Weights of a small transformer language model: 1658M tokens.
MLP neurons of a small language model. Each row is named by its layer, matrix (gate and up: input weights; down: output weights) and neuron, and shows model dimensions 464-559. Each number is 50 + 15 x the weight over its row's rms, rounded and kept within 0 to 99. A neuron's up and down rows have the sign that makes its largest values positive.
Before each neuron's rows, "fires on" lists the tokens most often at its 100 highest values on Wikipedia text that the model never trained on.

fires on: ",", ":", " —", " number", " |", " used"
L2.gate2193:40 36 57 75 63 35 43 24 66 43 46 77 26 87 40 30 72 58 49 54 72 67 56 62 67 61 51 26 39 38 59 41 29 59 49 46 38 46 53 21 45 40 49 50 45 84 67 72 53 57 56 64 28 70 30 41 43 45 75 37 54 62 16 43 48 68 38 75 47 46 61 31 68 55 48 28 46 62 62 66 58 58 21 83 15 64 53 41 33 55 62 59 51 38 81 51
L2.up2193:61 55 35 47 69 38 23 31 34 35 63 50 39 14 53 21 72 37 67 63 73 46 51 40 42 87 44 35 37 66 67 52 50 67 30 61 53 52 60 21 29 39 73 59 65 63 47 68 54 10 45 62 39 47 52 48 39 37 46 76 48 35 51 51 47 48 34 56 74 46 76 54 55 59 61 39 59 29 19 45 36 60 57 49 54 49 65 28 54 52 81 69 28 35 57 34
L2.down2193:58 63 63 43 35 38 55 75 52 44 39 48 42 46 21 32 41 43 46 53 39 74 60 74 58 73 37 56 26 40 62 49 59 59 50 25 91 52 72 60 41 44 71 26 43 14 49 79 64 34 63 40 51 48 60 56 22 70 35 33 56 55 24 63 63 74 99 19 27 51 40 52 68 24 48 68 65 46 42 42 48 48 83 49 75 69 57 42 60 65 48 53 42 56 53 41

fires on: "ch", "le", "ical", "ic", "by", "el"
L2.gate3008:47 45 46 43 57 64 63 43 54 53 37 54 63 43 34 36 55 46 53 57 27 27 05 35 36 55 52 59 67 45 52 49 51 56 34 44 50 59 59 41 59 54 41 29 38 50 87 46 64 45 80 44 51 28 72 42 77 32 46 44 22 31 41 31 56 74 53 40 71 37 55 61 56 32 71 52 47 70 32 54 24 46 38 58 66 37 59 56 35 47 43 44 55 75 29 25
L2.up3008:59 59 54 35 21 58 62 50 41 70 33 78 53 51 62 48 38 41 61 58 14 58 51 56 40 90 40 47 33 49 24 79 65 70 53 67 47 61 62 34 53 39 44 44 72 32 53 44 54 31 60 71 60 79 25 51 69 17 47 48 63 35 28 65 50 32 39 71 51 46 35 81 39 57 42 66 37 49 84 51 68 31 74 46 57 66 23 66 52 37 34 57 54 42 64 60
L2.down3008:40 65 26 50 65 21 59 47 42 70 46 74 45 54 29 62 61 43 43 46 41 44 50 50 39 24 31 54 39 27 68 47 49 54 59 53 62 55 55 58 75 59 37 58 55 58 29 48 20 39 61 41 45 50 33 51 50 67 61 59 49 65 45 44 33 46 41 40 48 35 72 59 53 61 39 33 45 35 40 31 51 84 47 61 29 68 60 34 34 57 49 10 36 43 38 85

fires on: " |", ";", ":", "'", " to"
L2.gate210:67 58 57 72 38 30 45 41 59 35 54 66 38 49 58 59 54 59 44 60 47 64 57 30 59 41 42 47 64 62 60 39 40 77 42 61 36 43 92 38 26 53 78 46 41 38 45 56 61 51 43 45 53 63 59 46 69 32 43 72 51 70 61 50 59 58 49 10 65 43 37 41 56 37 77 59 53 27 57 54 56 49 28 69 31 62 19 53 51 68 62 52 51 44 28 63
L2.up210:46 47 41 80 59 37 44 38 64 51 48 60 54 50 59 52 40 82 47 54 75 45 57 53 76 82 52 58 34 37 32 49 46 56 58 53 40 48 53 41 65 41 35 51 27 49 32 88 28 35 51 78 73 59 30 67 29 59 39 56 67 67 29 60 29 53 45 40 40 51 84 55 50 21 37 44 25 54 24 51 58 67 48 71 61 58 75 65 59 30 42 80 42 36 39 58
L2.down210:43 55 49 28 53 51 27 50 45 61 27 68 57 57 65 33 62 47 70 72 42 53 45 54 27 71 31 48 34 34 34 49 52 30 70 12 74 41 69 60 67 37 34 22 52 39 35 70 35 51 77 72 64 65 41 52 54 73 66 29 57 82 74 64 59 42 74 57 67 37 62 74 68 64 47 32 42 49 55 20 71 49 51 46 52 63 69 43 41 51 59 50 57 78 40 81

fires on: "r", "im", "l"
L2.gate1758:54 53 61 35 38 52 41 42 57 80 37 75 44 40 58 51 55 40 49 54 27 55 38 62 47 47 53 64 71 39 37 15 52 52 45 34 53 39 61 46 41 17 64 61 61 34 53 43 55 84 58 46 49 72 58 53 31 48 54 70 85 45 37 61 52 63 29 76 77 56 62 27 45 75 47 59 75 46 87 58 76 40 27 47 16 59 41 72 36 30 56 25 43 42 48 55
L2.up1758:50 44 42 28 68 50 25 58 43 36 41 49 44 83 52 41 48 32 66 58 61 67 60 71 53 53 47 46 67 59 58 62 46 30 67 41 36 41 55 45 27 64 59 41 57 35 76 54 43 31 67 42 44 49 41 79 54 34 44 60 73 39 74 30 74 37 43 48 45 45 58 42 87 48 50 47 25 57 22 39 61 35 47 41 71 26 37 22 20 53 18 63 56 31 48 39
L2.down1758:56 30 55 72 46 48 44 51 66 42 36 42 41 67 53 46 47 63 41 29 42 24 55 47 46 47 32 24 51 64 60 66 47 62 13 61 50 66 57 48 48 34 58 57 57 47 69 70 45 39 57 88 71 64 49 48 29 59 38 72 63 47 70 29 48 41 34 83 60 34 40 50 44 58 65 19 51 37 57 56 46 55 44 56 48 61 59 48 71 61 65 44 52 66 52 68

fires on: "u", "th", "-", " /", "–", " named"
L2.gate1258:25 42 53 53 47 36 46 67 31 47 47 36 35 29 36 36 53 66 52 39 76 41 54 41 62 54 56 53 65 42 57 43 33 68 54 34 26 65 50 34 37 31 59 45 44 62 50 63 40 17 52 55 55 46 31 70 59 58 76 58 35 71 56 72 47 99 51 45 37 71 83 48 46 58 53 76 31 46 59 58 25 56 30 61 51 58 65 62 43 44 31 53 32 32 55 34
L2.up1258:43 51 39 22 44 43 51 62 45 66 49 45 46 87 77 61 56 60 66 64 60 46 62 51 39 58 60 52 50 31 63 35 37 54 62 56 43 59 67 33 57 50 15 49 44 18 60 65 54 71 22 16 46 42 45 43 41 45 31 34 39 52 64 68 50 29 53 56 57 50 54 46 76 26 28 63 76 40 72 49 69 57 36 60 46 35 50 50 53 44 68 66 41 59 45 40
L2.down1258:65 90 49 37 27 33 46 54 29 71 61 43 51 39 56 30 63 50 64 49 69 55 55 40 62 72 37 31 65 48 93 75 88 46 61 35 56 30 57 43 50 41 62 58 46 47 54 52 51 39 63 45 20 37 53 43 69 43 52 50 49 66 57 51 51 48 46 35 70 35 42 73 43 28 61 36 81 27 51 22 61 35 37 33 43 40 49 54 56 63 31 47 52 84 32 67

fires on: "-", "g", "u", "ig", "ul"
L2.gate1905:27 46 71 39 62 41 21 59 36 68 48 65 21 27 29 61 60 29 77 72 67 52 30 26 58 80 50 57 47 66 48 33 21 56 50 33 66 43 51 55 48 62 53 69 56 50 51 55 70 56 37 63 34 56 73 33 17 59 53 65 63 48 47 75 47 47 44 59 56 49 79 52 48 50 68 75 23 39 53 28 61 66 60 78 55 72 40 63 56 59 43 21 42 61 50 28
L2.up1905:67 52 58 48 30 54 49 40 50 51 46 52 41 55 41 67 55 39 41 55 74 45 65 43 31 65 46 36 37 37 65 56 56 80 57 43 39 36 62 60 40 46 41 65 50 52 68 32 40 69 52 54 10 84 26 44 41 59 46 70 43 66 69 49 41 60 49 62 57 48 25 63 21 38 54 56 49 80 31 35 51 64 44 27 80 48 72 36 79 51 44 44 29 44 29 44
L2.down1905:52 55 71 66 44 42 55 73 20 81 49 48 61 40 53 54 59 53 57 51 49 71 46 36 50 78 57 50 54 75 58 73 38 34 40 39 78 52 57 71 62 46 48 73 26 74 26 74 42 63 48 53 21 32 33 27 26 12 39 60 54 37 39 66 19 25 62 37 66 60 20 46 39 51 36 37 55 60 81 58 64 53 52 37 33 54 41 59 36 19 51 50 37 43 44 48

fires on: "-", "ie", "yl", "ial", "year"
L2.gate1161:27 52 69 72 50 43 41 60 63 61 44 24 71 66 45 33 75 38 42 82 32 73 49 67 65 40 30 49 72 60 86 60 61 32 49 56 46 61 70 35 34 43 67 33 44 60 58 61 56 60 42 27 74 45 50 37 49 67 39 46 57 72 54 56 77 49 42 66 52 40 42 54 59 42 24 43 63 54 54 71 56 48 25 48 76 69 28 61 35 45 63 43 81 34 47 40
L2.up1161:46 19 18 69 35 37 55 66 40 38 42 25 48 76 43 61 33 65 26 68 32 75 51 54 53 57 29 35 48 65 81 51 52 42 53 37 48 74 61 10 55 40 66 63 42 31 81 40 35 58 61 41 59 39 39 20 47 61 35 55 40 76 54 55 54 62 47 65 65 50 15 75 52 32 44 56 66 46 48 68 67 42 42 45 83 33 35 68 34 47 36 26 59 26 57 37
L2.down1161:60 27 39 41 77 46 22 52 50 48 61 35 29 81 52 62 44 64 63 67 41 30 69 51 64 60 49 54 13 45 43 66 25 34 60 51 49 60 38 25 69 24 50 91 67 57 32 31 43 47 41 60 28 48 37 45 43 28 54 36 62 44 36 52 62 36 31 39 62 48 56 51 32 60 60 34 52 39 62 72 47 57 82 70 34 43 36 36 50 34 36 50 39 51 34 73

fires on: " |", "er", "el", "ear", "le", "ic"
L2.gate1907:56 59 36 46 34 61 66 35 64 49 47 35 48 32 67 40 59 45 36 55 30 33 35 52 51 62 35 39 45 50 48 37 66 57 83 40 40 52 66 44 49 60 44 27 38 50 63 51 54 22 47 13 36 41 61 54 62 57 69 67 70 60 57 34 54 69 42 58 60 45 52 30 71 56 46 31 35 48 55 67 62 42 59 60 52 46 51 40 29 44 61 03 49 59 61 58
L2.up1907:43 38 71 47 35 58 67 55 30 40 55 30 63 57 46 53 36 37 55 33 23 42 56 71 31 50 55 30 54 62 54 71 54 54 39 42 54 35 29 56 38 57 34 41 36 44 50 58 55 60 66 59 59 49 40 55 49 41 65 38 63 49 65 50 44 43 36 45 55 55 57 59 64 43 42 39 29 54 58 35 16 62 42 37 34 56 48 56 34 51 42 34 63 52 50 56
L2.down1907:18 45 32 68 54 68 58 65 21 48 38 36 58 49 41 51 51 55 58 43 36 53 54 61 58 73 54 74 62 44 39 26 56 48 55 53 55 74 55 58 63 34 41 62 58 42 41 81 54 46 51 66 73 57 31 76 51 22 45 35 57 38 43 49 34 57 63 42 31 39 51 44 50 49 36 51 69 34 67 57 45 57 29 34 61 34 45 56 86 52 55 44 53 50 76 64

fires on: "yl", "-", "elf", "st", "qu", "ou"
L2.gate2212:40 65 32 34 49 39 48 42 62 57 50 51 60 42 55 23 36 33 35 63 41 51 50 48 44 40 40 55 51 61 29 68 32 50 39 18 15 51 77 51 75 62 30 38 38 23 42 24 74 66 34 50 69 66 48 32 44 65 54 26 32 47 37 56 55 38 65 22 64 64 28 42 55 33 51 51 38 49 37 32 28 56 57 34 49 44 14 70 56 59 85 46 55 33 34 65
L2.up2212:75 58 60 51 52 40 60 59 39 44 46 46 35 54 34 31 41 63 48 64 48 40 41 29 48 42 19 46 53 30 72 41 50 42 46 39 52 60 53 60 48 43 82 64 53 33 35 37 49 48 64 47 45 26 47 53 77 68 48 60 51 57 36 62 56 44 17 51 27 59 27 33 57 27 39 73 58 60 54 62 62 46 40 16 58 14 50 55 44 47 47 53 37 65 40 38
L2.down2212:50 72 73 42 59 34 54 59 68 61 51 70 25 57 60 32 50 30 15 53 47 55 55 37 48 46 49 34 32 50 39 70 54 27 79 35 50 66 51 71 40 23 56 51 52 70 59 49 27 48 50 52 35 57 62 35 58 52 56 50 33 36 50 62 51 24 65 72 65 78 36 60 32 51 63 63 77 40 51 38 46 62 49 33 68 50 62 48 49 58 61 35 49 43 40 53

fires on: " career", " life", "er", "el", "ot", "ly"
L2.gate765:60 35 81 37 47 54 51 37 52 47 32 43 58 44 56 44 58 63 49 80 39 36 51 42 56 46 53 28 31 60 20 80 31 45 56 30 66 36 49 54 42 59 52 52 41 56 76 30 64 49 44 89 39 35 92 91 63 82 60 23 71 37 44 58 47 79 57 43 33 70 50 56 47 42 57 46 66 26 62 55 66 43 51 45 64 55 67 69 43 59 50 56 69 55 62 40
L2.up765:44 44 69 51 36 65 34 58 65 46 69 53 32 29 45 61 57 81 54 19 25 36 58 58 74 48 36 56 67 45 38 20 51 53 51 49 57 45 58 34 46 50 40 56 55 67 56 27 46 46 70 27 37 75 63 46 61 46 43 36 53 35 34 75 57 63 40 46 55 58 49 61 38 52 59 25 29 71 31 65 31 29 56 69 25 54 39 61 73 48 50 22 51 40 29 64
L2.down765:50 43 52 67 68 10 63 38 63 33 39 58 35 40 37 46 49 62 69 75 55 67 60 30 27 55 56 52 47 55 53 53 46 67 54 47 64 47 63 63 42 36 45 28 34 53 27 45 44 17 26 36 56 62 50 62 35 64 07 86 38 73 38 40 30 34 64 89 64 25 26 39 67 51 42 78 41 41 50 78 51 73 42 59 53 43 67 32 24 76 60 47 55 46 89 41

fires on: "an", "id", "z", "ist", "ag", "ret"
L2.gate335:70 39 32 44 49 73 48 63 32 49 50 92 47 40 55 46 33 60 69 33 81 54 60 43 61 51 28 64 49 52 45 44 82 64 54 50 61 86 54 67 54 59 52 60 45 63 11 59 60 71 56 80 57 70 54 61 50 43 27 22 54 69 33 65 56 76 64 28 41 48 58 20 34 43 29 37 71 53 48 61 75 64 43 49 57 83 51 63 54 46 54 49 47 34 78 66
L2.up335:54 64 41 54 35 78 51 64 25 26 34 47 62 39 53 74 24 32 44 37 54 21 74 46 21 34 50 54 50 36 26 57 65 34 46 59 37 59 35 59 38 63 62 59 26 60 34 37 92 76 50 74 53 72 73 49 44 42 43 40 32 50 66 71 09 66 60 65 85 22 52 71 27 72 39 47 55 52 40 81 65 30 48 36 59 49 43 40 37 30 26 62 79 64 35 62
L2.down335:24 43 48 42 54 57 21 65 39 57 49 37 66 68 69 49 60 28 73 67 51 52 55 37 34 55 47 57 46 39 48 46 52 70 52 45 45 36 68 55 65 47 45 55 41 58 58 32 56 61 58 45 40 55 27 63 34 38 62 67 30 57 25 44 50 32 45 49 53 43 50 62 39 47 80 50 53 78 62 06 56 42 79 66 49 91 44 59 49 70 42 47 58 62 31 43

fires on: "es", " in", "an", "id", "ine"
L2.gate2880:54 63 42 52 44 46 79 42 41 33 76 55 48 20 64 78 57 74 50 46 58 57 46 44 49 65 39 48 34 53 47 48 55 62 52 69 54 49 52 35 18 76 33 70 23 55 32 49 41 68 66 18 45 35 73 72 82 49 64 36 43 39 60 51 51 47 77 46 30 44 57 33 45 40 32 36 35 38 33 50 52 51 36 48 55 35 49 47 56 51 54 15 37 61 63 48
L2.up2880:71 28 48 65 75 46 44 50 62 43 21 49 49 46 40 41 65 43 51 44 62 47 56 54 29 53 32 24 32 35 54 41 99 53 64 28 34 44 48 54 69 44 79 61 25 54 68 40 58 38 58 60 56 49 72 50 35 33 45 52 56 54 57 53 59 53 50 43 55 46 35 73 59 55 32 56 23 60 41 66 31 38 68 60 08 25 59 54 57 33 35 50 64 39 49 80
L2.down2880:55 47 27 42 41 60 54 67 39 75 72 50 40 37 40 56 61 64 73 47 55 75 35 38 62 46 75 27 64 46 55 64 42 52 46 85 50 56 47 28 62 81 27 56 53 31 77 49 42 70 42 67 48 48 61 63 67 57 48 48 41 57 34 49 49 74 55 30 54 45 56 47 22 12 84 72 35 37 55 55 47 45 45 56 48 63 52 27 45 54 45 33 46 57 44 25

fires on: " of", ":", "ak", "w", "'", "per"
L2.gate252:43 27 03 76 53 69 77 83 71 31 59 74 45 14 20 54 43 34 51 49 53 55 64 31 43 55 80 31 47 64 45 38 67 63 71 67 45 61 53 55 58 64 55 40 51 43 49 30 45 56 48 28 32 41 53 45 46 38 33 40 32 72 81 52 46 41 44 46 27 69 62 25 57 48 42 43 64 53 51 57 58 54 37 61 50 31 63 44 44 62 63 36 64 63 40 61
L2.up252:55 21 45 37 77 43 76 74 54 41 70 63 45 35 39 48 47 57 28 39 52 70 62 32 66 58 31 45 56 83 49 45 77 27 42 42 54 69 21 48 54 22 62 34 56 47 40 57 66 47 61 77 59 36 28 55 45 67 38 54 62 70 47 41 25 56 61 44 45 37 40 55 40 33 40 58 29 76 66 60 46 37 39 55 46 49 60 26 47 36 59 63 59 59 25 32
L2.down252:34 56 32 51 47 68 31 36 71 67 42 54 44 38 55 70 57 78 45 29 53 45 42 45 50 45 29 57 18 61 51 50 61 53 13 35 77 32 65 67 38 39 40 14 55 69 38 55 40 43 60 71 58 57 60 15 60 44 55 32 54 62 32 62 51 49 61 54 47 45 46 69 30 77 73 56 61 34 59 41 36 28 68 74 19 54 37 36 46 61 45 20 54 62 28 66

fires on: "id", "eth", "le", " ident", " Hel", "lov"
L2.gate869:56 36 51 35 64 61 64 46 33 34 21 27 58 42 37 59 51 49 36 24 55 51 53 70 42 27 31 71 79 45 62 45 34 36 56 32 19 54 77 36 50 57 58 68 58 44 61 51 49 33 53 47 35 45 55 64 40 52 55 70 55 67 67 68 35 25 53 68 28 59 67 54 51 48 51 59 51 49 41 44 59 45 30 44 50 40 52 25 45 59 29 53 43 84 49 34
L2.up869:72 40 52 52 61 58 52 67 38 49 47 28 64 39 41 48 39 70 54 66 57 53 55 55 53 50 59 84 70 37 50 16 71 52 68 54 32 37 37 59 63 52 39 68 38 48 44 55 58 59 37 36 51 54 64 51 48 41 46 69 60 65 59 43 54 33 54 41 77 37 70 57 35 40 57 57 46 59 54 62 46 24 68 62 40 35 62 43 51 76 33 43 85 51 38 43
L2.down869:36 64 65 32 49 66 78 38 53 41 57 42 61 63 44 60 40 51 55 43 10 69 55 21 44 57 45 86 85 34 38 22 36 39 70 62 34 19 37 45 52 75 35 73 35 69 35 35 47 77 56 32 72 44 47 46 14 10 44 56 53 56 53 26 31 09 51 49 72 32 33 57 27 71 32 48 70 54 53 39 35 44 45 19 51 37 49 35 42 78 18 37 61 46 34 54

fires on: "qu", "l", "ent", "il", "n"
L2.gate2337:64 62 39 71 29 58 42 61 61 43 54 47 53 38 46 46 51 48 57 49 70 42 39 49 39 31 29 55 52 40 56 65 41 53 57 57 36 78 64 50 36 44 55 57 52 40 39 27 58 60 73 42 47 54 44 59 56 56 35 73 45 50 68 69 63 54 34 88 50 43 49 46 77 39 74 39 42 54 56 56 23 50 57 56 16 62 48 51 48 35 70 71 36 67 53 46
L2.up2337:26 46 35 55 68 58 41 38 62 22 48 34 55 57 70 48 67 55 69 35 51 37 64 63 51 63 47 57 45 47 86 33 59 58 69 63 41 48 41 49 69 56 55 36 30 35 72 58 71 74 77 43 37 58 31 32 93 53 13 52 56 50 60 45 40 60 63 59 60 68 38 48 38 40 45 53 71 39 16 46 38 50 24 55 48 48 74 56 75 57 41 32 17 60 72 64
L2.down2337:44 42 30 46 36 69 20 29 37 52 44 54 51 50 53 27 50 40 63 06 44 60 56 47 55 43 56 44 42 51 62 43 66 59 38 55 65 17 28 38 54 50 34 32 54 65 65 48 77 49 57 55 36 44 45 53 59 54 65 45 83 48 45 33 82 37 65 62 26 48 34 47 51 52 60 44 64 45 17 58 65 33 32 40 69 50 44 63 52 63 06 50 52 33 55 62

fires on: "-", "l", "–", "n", "im"
L2.gate1344:64 46 33 23 45 42 32 69 59 46 21 31 40 47 36 28 71 50 50 84 73 57 58 38 50 27 46 66 68 47 41 44 21 71 53 57 41 36 61 58 70 49 43 39 55 33 56 44 37 32 50 37 93 46 64 47 28 55 67 57 41 78 60 48 41 42 63 47 59 80 77 35 47 35 77 75 40 66 53 58 32 48 37 48 44 74 33 66 62 52 59 78 32 57 67 38
L2.up1344:52 54 58 46 79 67 71 89 41 52 48 29 43 56 65 44 79 37 31 34 56 61 56 54 25 59 69 63 40 75 33 45 47 43 33 55 52 45 38 46 41 55 53 73 44 61 48 45 57 71 42 62 32 31 52 40 54 54 29 45 53 59 53 55 23 48 38 72 60 51 38 59 47 44 67 09 54 31 38 48 89 54 09 67 45 92 65 45 77 54 68 26 33 61 41 35
L2.down1344:15 40 57 58 71 37 42 67 26 38 50 62 43 55 27 39 54 72 63 47 54 87 50 31 46 42 50 61 63 31 56 61 45 55 30 58 86 62 21 60 68 50 55 17 53 68 36 54 31 36 59 13 47 37 37 69 57 36 58 62 62 53 23 62 66 59 82 54 64 27 52 45 44 38 70 79 64 80 56 49 56 62 42 42 48 81 71 56 57 45 72 66 33 39 55 45

fires on: "r", "as", "s", "ose", "a", "us"
L2.gate3035:43 85 67 75 81 46 68 44 45 57 43 25 36 69 64 54 91 36 27 54 73 36 62 21 30 50 35 38 38 40 39 49 48 32 53 51 48 56 48 43 34 71 40 39 47 47 50 50 55 31 41 46 66 53 83 59 52 45 23 46 52 50 58 39 83 49 56 30 74 47 50 50 59 62 47 62 24 78 72 51 43 51 65 83 65 39 47 28 65 47 18 65 44 71 51 39
L2.up3035:40 35 21 52 56 64 41 51 75 33 70 38 80 41 45 63 47 72 32 31 33 27 64 54 58 35 66 43 33 34 66 58 41 55 53 20 55 65 45 50 52 46 41 43 72 52 51 46 68 58 41 49 52 48 51 42 71 46 59 18 52 33 39 65 63 52 38 64 52 30 27 60 46 51 35 52 72 45 73 40 51 49 39 37 51 28 61 47 42 66 56 77 54 49 34 58
L2.down3035:63 45 58 41 27 38 51 26 38 64 40 64 37 31 42 45 67 81 41 74 53 60 51 60 54 52 43 67 65 63 38 44 45 33 60 40 33 66 64 51 43 33 42 43 49 63 56 38 60 43 44 53 47 59 64 41 44 49 65 59 62 80 61 91 37 50 37 39 45 31 14 52 56 53 39 64 44 44 59 30 58 50 39 59 58 66 55 40 50 35 50 26 39 50 62 63

fires on: " not", "end", ":", "ial", " number", "on"
L2.gate469:31 45 58 44 93 52 67 38 63 57 47 72 63 33 67 66 20 52 51 63 57 54 35 45 39 50 45 44 61 60 41 28 56 64 73 78 43 60 56 25 37 76 72 32 34 41 35 73 27 88 40 50 57 45 51 45 08 49 47 42 60 48 26 59 73 40 64 65 40 41 39 63 31 62 61 28 62 56 35 31 63 43 43 68 22 79 47 68 37 65 82 23 39 39 85 61
L2.up469:30 49 32 63 53 72 64 64 53 60 30 55 68 45 48 87 55 40 58 64 48 53 37 17 45 41 47 67 68 51 34 47 38 71 53 46 55 61 56 61 67 66 42 40 54 36 41 56 50 47 65 54 60 54 39 56 53 51 46 62 52 49 43 58 82 63 51 48 59 13 57 56 23 27 66 25 60 40 26 48 67 68 36 57 24 35 57 59 49 39 08 77 31 42 51 55
L2.down469:58 63 72 55 41 53 68 38 51 22 48 55 49 47 47 41 41 67 33 81 76 49 71 50 53 47 71 53 33 70 61 58 47 41 43 74 42 45 47 49 38 53 48 53 64 60 33 43 43 55 38 54 55 22 21 40 62 69 75 70 70 15 67 41 59 00 63 39 69 36 34 58 48 54 39 49 67 67 41 50 23 42 18 33 49 46 53 65 46 59 31 12 46 46 55 31

fires on: "u", "erb", "e", "ber", "au", "c"
L2.gate2769:60 44 29 45 27 44 36 73 52 66 38 55 45 31 26 64 59 68 40 49 70 60 40 38 39 33 51 54 44 46 61 54 53 63 64 39 45 43 63 29 44 69 70 79 76 51 78 53 46 44 56 34 75 10 63 68 44 51 55 62 33 63 44 56 61 65 60 59 61 37 43 41 48 57 68 33 73 38 49 44 43 46 58 35 53 63 48 45 46 47 27 65 72 59 37 48
L2.up2769:54 55 62 72 57 59 49 63 50 63 48 40 13 49 43 42 82 21 59 68 60 61 36 38 63 57 31 78 40 71 35 35 65 52 43 33 65 72 10 52 43 69 38 68 55 59 35 51 51 41 23 43 26 53 35 63 36 05 70 53 63 44 45 68 37 62 30 65 51 33 77 71 66 63 64 55 43 25 52 21 59 34 69 26 21 57 36 68 33 65 40 32 32 59 51 64
L2.down2769:53 65 43 57 52 83 68 67 45 52 53 42 38 27 21 51 68 46 44 20 40 30 38 35 39 46 20 44 36 60 49 66 55 46 62 41 41 46 61 49 54 65 53 67 57 32 46 90 87 55 16 53 45 59 47 75 54 30 47 50 68 36 51 53 15 33 52 40 52 22 59 59 51 56 45 48 67 47 27 43 56 49 38 60 52 58 77 44 58 59 51 38 29 76 73 52

fires on: "le", "ry", "r", "ec"
L2.gate891:54 29 65 66 38 12 38 65 67 44 38 69 35 51 36 53 60 37 49 44 55 69 35 52 46 33 43 40 71 80 66 42 74 46 44 34 31 30 46 35 34 26 62 60 38 56 50 39 57 25 50 24 57 62 63 80 57 45 63 61 37 38 48 46 24 32 42 47 50 37 61 44 47 70 64 67 35 91 57 47 62 14 57 18 37 63 59 47 59 60 65 66 55 50 50 28
L2.up891:60 53 58 26 48 60 53 65 54 24 49 63 49 70 57 78 31 46 39 35 74 59 73 81 32 53 84 51 42 47 52 22 52 48 74 55 35 45 39 64 15 55 55 43 45 67 64 53 67 09 46 54 59 63 50 53 68 69 72 51 70 44 50 37 75 47 64 60 44 65 42 33 26 47 38 47 35 58 53 61 57 49 80 36 46 62 60 46 34 48 62 32 29 48 56 50
L2.down891:54 62 17 31 29 64 49 57 51 42 52 36 66 61 53 54 57 57 39 44 81 42 43 59 39 59 38 40 71 70 24 32 70 41 69 58 79 56 73 33 94 57 49 58 17 26 82 50 81 41 50 54 40 40 21 26 48 24 43 31 57 67 82 70 36 62 40 69 44 19 35 55 43 65 38 20 55 37 46 53 41 53 34 67 84 43 40 74 56 59 53 38 52 40 44 29

fires on: ",", " were", " are", " most", " is", " |"
L2.gate470:52 41 53 19 72 40 67 24 44 47 38 53 48 82 39 62 25 77 15 61 51 38 43 56 27 44 41 26 45 41 56 59 59 41 66 68 36 44 69 41 66 55 61 63 73 38 32 55 54 57 44 40 44 58 58 37 43 61 40 62 52 57 64 49 77 56 52 52 29 63 61 43 34 79 49 40 63 31 41 74 28 64 39 90 24 40 10 44 57 23 66 72 28 33 94 64
L2.up470:42 22 66 40 56 51 52 54 39 41 34 73 46 75 63 29 61 64 39 37 51 72 55 29 59 58 29 58 56 52 66 76 58 81 44 44 40 71 26 50 58 60 73 71 67 73 07 58 55 33 61 69 62 93 56 43 19 38 39 53 28 39 60 46 64 48 49 28 45 81 51 56 69 65 47 72 45 36 64 59 53 63 65 59 30 41 42 43 40 51 54 53 51 24 79 39
L2.down470:32 61 50 66 48 50 55 46 57 53 40 57 75 41 58 60 36 39 55 43 41 26 55 15 41 62 49 31 79 43 51 47 57 42 20 38 46 58 31 53 45 51 61 11 52 64 61 26 38 46 58 55 57 41 43 33 54 61 80 43 46 76 44 61 27 45 65 52 62 32 43 53 22 23 52 57 39 64 45 40 62 50 54 21 92 59 46 55 49 55 28 50 60 44 49 56

fires on: "er", "o", "enc", "om", "erv"
L2.gate360:50 13 20 69 36 40 61 38 60 36 58 54 48 76 13 16 58 61 48 25 26 63 36 58 58 48 65 66 64 61 41 30 69 56 41 30 50 52 31 54 39 34 44 49 36 56 38 50 63 52 74 39 61 78 85 18 54 58 46 58 53 60 74 43 38 54 42 58 57 15 40 47 46 34 66 27 38 48 37 65 73 23 65 61 60 43 52 31 64 53 36 50 26 76 39 73
L2.up360:38 52 68 26 44 50 66 60 34 42 58 28 70 36 62 72 36 60 54 73 37 59 65 61 52 75 45 35 48 25 46 51 41 62 62 47 50 43 63 75 26 46 58 51 56 27 42 56 46 83 43 48 36 65 13 54 50 86 46 56 51 67 55 67 73 42 46 37 80 23 23 28 50 48 54 73 54 56 52 68 50 51 78 58 77 62 64 65 52 26 66 62 76 28 69 51
L2.down360:65 56 33 46 57 50 65 57 44 60 64 67 49 43 30 46 71 74 35 31 54 46 57 65 59 58 53 39 58 56 36 43 74 44 42 48 41 23 25 52 41 61 46 51 48 39 44 62 36 30 72 46 32 35 67 79 37 46 37 56 73 39 38 34 37 65 49 65 44 49 65 42 44 60 68 61 57 10 41 45 33 45 79 35 57 41 35 78 28 37 54 59 65 55 56 51